Weights of a small GPT-style language model, trained from scratch on English Wikipedia: normalized queries and keys.
MLP neurons of a small language model. Each row is named by its layer, matrix (down: output weights) and neuron, and shows model dimensions 16-143. Each number is 500 + 25 x the weight over its row's rms, rounded and kept within 0 to 999. Numbers have three digits each.
After each neuron's rows, "raises" lists the tokens whose logits its output raises most directly, leaving later layers aside.

L5.down748:495508510504493492491499489459495486500502493536511514491496448527508456517457480492498507530476494498450489468516526491500544515511528508464536531506493465495527516502536474487530485517524497441508560477506524514534502533529511510430491519514527506504477459509506519461527508482476499491504502505487476478471500501533549523531511479530449492484491548507495491516508482514502453511502
raises: "ena", "ese", "els", "es", "ela"

L5.down555:530460473545551466468501527486479494501535494512486479447496479527507491507503535557544477526561497527501473490502482534508532498517488511462492531481497551463488510463438503501533465513535483508529487504451486510504488435534483484528496505462512475492484543487496513484542484477454499508509454516535552504461509500510519497462497474512459566489483521507472481535553485501492481537505
raises: "RS", "IL", "ON", "ES", "OT"

L5.down211:514499458546431516430567534484490494505508539468502537502480506549519521499488547527510519530486497495533522517486516506511494472493491507501533509510510540482513495530497467502546543478514510526506499522521551509489535491530546480447516510518483518512499526520472507506514465505498486502546448460538485491453486510514511490439509518516471475502517505488497482508492456496559486529477
raises: " ", " nine", " six", " seven", " twenty"

L5.down767:507488482509556457520516493498465485484511544521495477486467477521501474478535476508515547480506492517532517439462504481433496511484461502462480525491557512445495518556501463477504507538501512483460534504511503487503531471490491535520465479506532551489535526485480454483483503482491505520504482476457513487490510461471475486493479545457499518480517492499523526501506457493524501521490
raises: "le", "ling", "les", "led", " off"

L5.down669:480478541506500501527507489544482484499523538523498502533499494515513493554479508525497504511539487482541540501517518508503538460492493494479465547491522444501509512489533486515451451478514489490494486508486430464561528482463517495497473488519505472483490505500510506537490508505509508493459475471466473532502557495541528534461482473476523500485501503522498558504533507516497518478503
raises: "verse", "stead", "tern", "stra", "vers"

L5.down436:505519532481547514481494461468488469478524520501470500464489489509510498482474502501518500540508521480528461484524510499542481478517495517485461490532481493493494503520534488564496499537488488494484502520495480509479486491507495498510539501497492535508505535470512513504494487514531487497495498508484521481522464462502497502512483492496492551517509523487521541483478499512555528560457
raises: "ire", "ires", "se", "ix", "ise"

L5.down103:495519493465501511479498485499462560487475488504460501516508501544511532466466529538500559467477521520536493492493510534480438514450511470473469530563504528527492434505509480513499500500520501451497463502494433493516495436503492546515477524459518513473516459520509540523494542496486547502477532498487488470547487477486481509483511497484476495485509487518474485549476451480487520516464
raises: " way", " making", " reason", " meaning", " partnership"

L5.down2055:493471504542511480483463493497512476511476511500468519492516512528525520525474481545482435497506486552499523551502535504502488528491517478517552477506504470514481525539495529503508494475511514498452518523492509481471532492526517508513494469493521512509490538484501459501488468485450518484547491477554561528526476491439496518549521515511489537498515558520543517525471509499496488489500
raises: " past", " first", " period", " previous", " early"

L5.down538:482519468547477515472519523492494510469518504455453482490482490547490504476506461513518500532545480503487510502486447509499497490519486455496499542503481494528546514477524490468484519463485496440534517508465487532475498477526517530488486472534471481498508498528540501488522511510518507486482501489464550516510484521503528465536479519502535503498492498507489457516478536482530489518466
raises: " representing", " between", " for", " doing", " near"

L5.down829:510486476494522518519462474521503459498520494436506500482497471466498525497539466489514501534450471514522514497521491494533517474465529555490479475465518545531503469499471560485490539468539503480495488450484490478510482533514496497516525489547472496508497541484499523478528474498531485477482482472452496496543513505492473511493528461506493474514483485529482485486507501437480530500533
raises: " the", "the", "The", " The", " those"

L5.down920:503466487550521487529505527484475522496545515508498518484485514506443478505473560530431518537486541517501459488511478513485468475506499551501509481522468491485571497496493520466461472481461503504525462479475516441535516484495535514469511537474491528458518492482495534465532468470486491503479513471499506536472487510521454479520536518522488507495482494519508473484544468504514528549490
raises: " River", " river", " Mountains", " Creek", " Reservoir"

L5.down762:486548455479556446514551517521487515557532509501460470480516513488523480476507515461494510495496478544518562435530494500519489496499521461505487518452534492458490507525483552502519482469514483479508476504473522489511481489508481492488493484530514493528555466515489501493539488465490492533508487516529459452467552507524466492458501441464459519504496527533489515582478491485491525480531
raises: " younger", " young", " aged", " youth", " older"

L5.down2228:519524495507469484516516503488527529478516484487540503476450534506483510494502505504489478503458461497491504520461532501477529471513509475515494485511497519483525524518532496561498511557523527496499524484519471533511477524529519516536524486499497485495474515529479514501498518482537518486526512518472550504511460476522549489515473506520477483532465515524502516506470505486504536501479
raises: "ous", "ary", "istic", "ine", "ism"

L5.down586:526477530502507476467491546483478472488519500521556550489506489487495504506456476518455503516543490496501501547494489495468502541491494504489490474488523514479528495479530483516496541465510448506513501507490493500500469480495530472494476485501492517518493491486513529507499485506470525488526525531512473553509489490508509482460490578507431475493531504499475463501512455478542467476525
raises: "\"", "\":", "\")", "\",", "\")\n"

L5.down643:464458507484489510489477482517509456469474473479518549477498515511504430518500526452472463518510488508510534483524489483535515485489492517490466541475507487490538466478510520536541487486533493542481526492476513515527501484565533518507504497492556485473492488562480442472488490470507487530483507546485481510495483552467476502490527498510506519505511499496503514496496520533529509496507
raises: " say", " reach", " occur", " leave", " exhibit"

L5.down372:525518499471476526542509534488533509474542508518494538476482502519467489492556499499503466473527518497498526475482513472515505502506476493500505507506498502452530497499499524497537496509457497456499503500489496467521485498500502564512510512512513465484482490461495467515494544515513482514477532478539512505465506520450465530501458513547502507504511519501486526510505490527497466549480
raises: " history", " impact", " role", " Role", " life"

L5.down1991:505496519527476564501547533532495541535544510510532493514504544531531471509533489461510565494504542509470480551480505520468502493437511491466490529491510535447488474522490469478528476508513514533520468487508490495502482500488498500505501506481510441488492472475478547514475483495439477492478484492504497507500487487474515471483515492539502479461497534515452509483485469490494496558511
raises: "o's", " history", " club's", " existence", " life"

L5.down751:510433504541505461524532481497550482472503505484453503466526512462460505463516461504447516490495488515502510507527492487573485520484513502513488480500533495470482469486528484455522474535524489509561476486481550515462463543495521499456478470506505484503535491485500468487437459532456507489482512500489513545504476492499481548487511493477507483509495514459523501485497525499517494519505
raises: " listed", " recognized", " noted", " states", " characterized"

L5.down837:497488514538488505477503515468516513503501495509495503482549495506505478499494441506524497478445513501468518510494527475510484475493508512500512474490507520496472510486523495484491506488546462478531505507463455497502539514478527504492491494471488526495532475540571518501490476484543524500512536517484523481488513536508429518543501507474503483508551475541520453510495518521524491473461
raises: " that", " below", " for", " alongside", " with"

L5.down692:486498479475469463523513507513517445561482527525508461486474503535496522495526502537525507486485485497498503467533476497529496477461484506479490478473493485526481485518476471491467509490527481501503482502506517453555520492496492580510498497493538491506464485505526475430492546509499498513488535542528474477482542496492499503518536488459513487472508458537503469470486500516512495491555
raises: " Japanese", " Italian", " Korean", " Burmese", " English"

L5.down244:423518544502497509499520483475510520486510504486497503448507476530481509482521515450488484532502484469489497499441540465500533516440513523488492488465523452564521517525481498453484499469527537508477485509494527468489524565466538483537503480497494481500489489524510452521478475498573486487480464547520489493472518539500518509504478520517484495492538471484491510489511499479492507468508
raises: "hen", "han", "hel", "ped", "igned"

L5.down2209:482497501457494494518506488489515521525492498414522516470508488510451486503520520478499437505472541488473525507509505505471483505517494467536522515462541528527532513523499457509469506472519505504517460521453531515516505460515533507492511499483477491487501453496472509551537496486535495451475515507485485491492489482483459489471478505517524509475483503483518506536538433502491473553519
raises: " and", " &", " herself", " or", " journey"

L5.down1781:469511528548475518450478483530520457501461505513511480509479494512480527476469474493489454501446467538504511483505503492517514449508503455496497514513487521485516524520478478530470525511433434506507467492453523505491511561488499539473500494524521479550518443466470493514522494503493501499516506517523503518485519533469532505488524488520501516552513541472495506521489503496504490502540
raises: " Gold", " Silver", "ronze", " Bronze", " Medal"

L5.down921:493447500515491477526486514483532514499514494520487467468521474512514475520508546528450521489487523491508506537529520547522494524515432490515543503507462509499486507480503504527518499525528452524546480527453478540478493444474537513506468488534500499443512503505494522525497515472499492495513520468495476502512470478479516476493477499510499473473501501499478516440487543467489497486471
raises: " to", " toward", " towards", " out", " into"

L5.down1747:482491499496531476484512463507482556511465534471520481459515452472476444486517485477503504495538501493513508464496468503493524521482497499479470534494481495522532501517543483512567519509503507530509482576494484512499508472507476506487510525477505501487456508438496502545503500507556469548488497528490483531466492513486510509467486489514477504534474524539512501486499537511544517565539
raises: " move", " turning", " signing", " change", " breaking"

L5.down939:514488538507503462449510492494494501518515506474527446512487502501499471467490530537506473521444502513497451467473504467526481500480504517497513533501491509499510486515476499464494510487461485530470507437524467500469544457479497499493461473518486508519487487434470487519512490470525452509537479467525473511448472485512560485553487510529471467534539534471499505516442485482502509496480
raises: " from", "From", " since", " From", " between"

L5.down107:486519466548517495488493463478498486500489491463508515529478488461479488507530479537510466527461518533491511484496487505463517519483483568520513514487512450481417516453491478483535531482461484523559518464504475480507455488485484452503498519523464514482492472512501462469514485527491553525485479484512480468557518507488495503503495475490480497460504494525494499491495535467512523484506
raises: " carried", " held", " signed", " law", " Order"

L5.down1588:484532496475490548464510488517478491497503544516542509503511502524487496496481512524485521476484514469475534468508530535468545501517476526483429491477534503532521531485432494542499455523523453501504506463470461466536486525492505503495472492531547531490521475516480510504504484532551497476493484509502493473486461483527498535486468503482459498516524507477480508495500487485469467526495
raises: "able", "ive", "ant", "ary", "iary"

L5.down1765:480535490468520452486509548474487530483522445520517502484527556546519488511444533492493512504462465515515488497573561477513495506479475486492519481504474532466474488471479493458490517520490489500524451466518502489501520467504514533535474510494479507502526519482471470508499488516499507498531504487508460528493505474524488521471530499503527469500500509485482504496499502482521486513489
raises: " into", " onto", " away", " down", " out"

L5.down2088:467519510522492489491481470483535479481496527543535511483471508524484493496502527476500469527461500506474511465427495499500487562502514502472480525444534525509487525526468502487512520483527501483499578465547525480531518472512511505511522505458502471492479486492472462501510520496519480455510503510465539514518504515536521461526571507502490537553532509499457475519526488526547534427479
raises: "G", "Y", "U", "RI", "Z"

L5.down2189:537501483543501458503513508524465515480532518546494451552542483484473505488495483492510476491497551489524481461507487530512533468513481492513568498537518532497505540540490498496507522467524487499531510533521494485509486487514509485500525482514507473473518478492464468485497528507515516479524489490515501519505520502496501524538485521496509484541485435514477494481553470519500554532501
raises: " found", " described", " mentioned", " identified", " believed"

L5.down1410:459447508460458514504487483466500510465462495485483550524517483535457489514513505514497483476467518495492509496511482517496486492499500475465551515508493552488489486484535508470503516502496469514539496467452471475516487523476484499512470508485472433481525459474451465478482552527462548515478515526478541498530506485528486495508542508480511516503502474479554479516455510487495474503503
raises: " services", " service", "his", " Service", "for"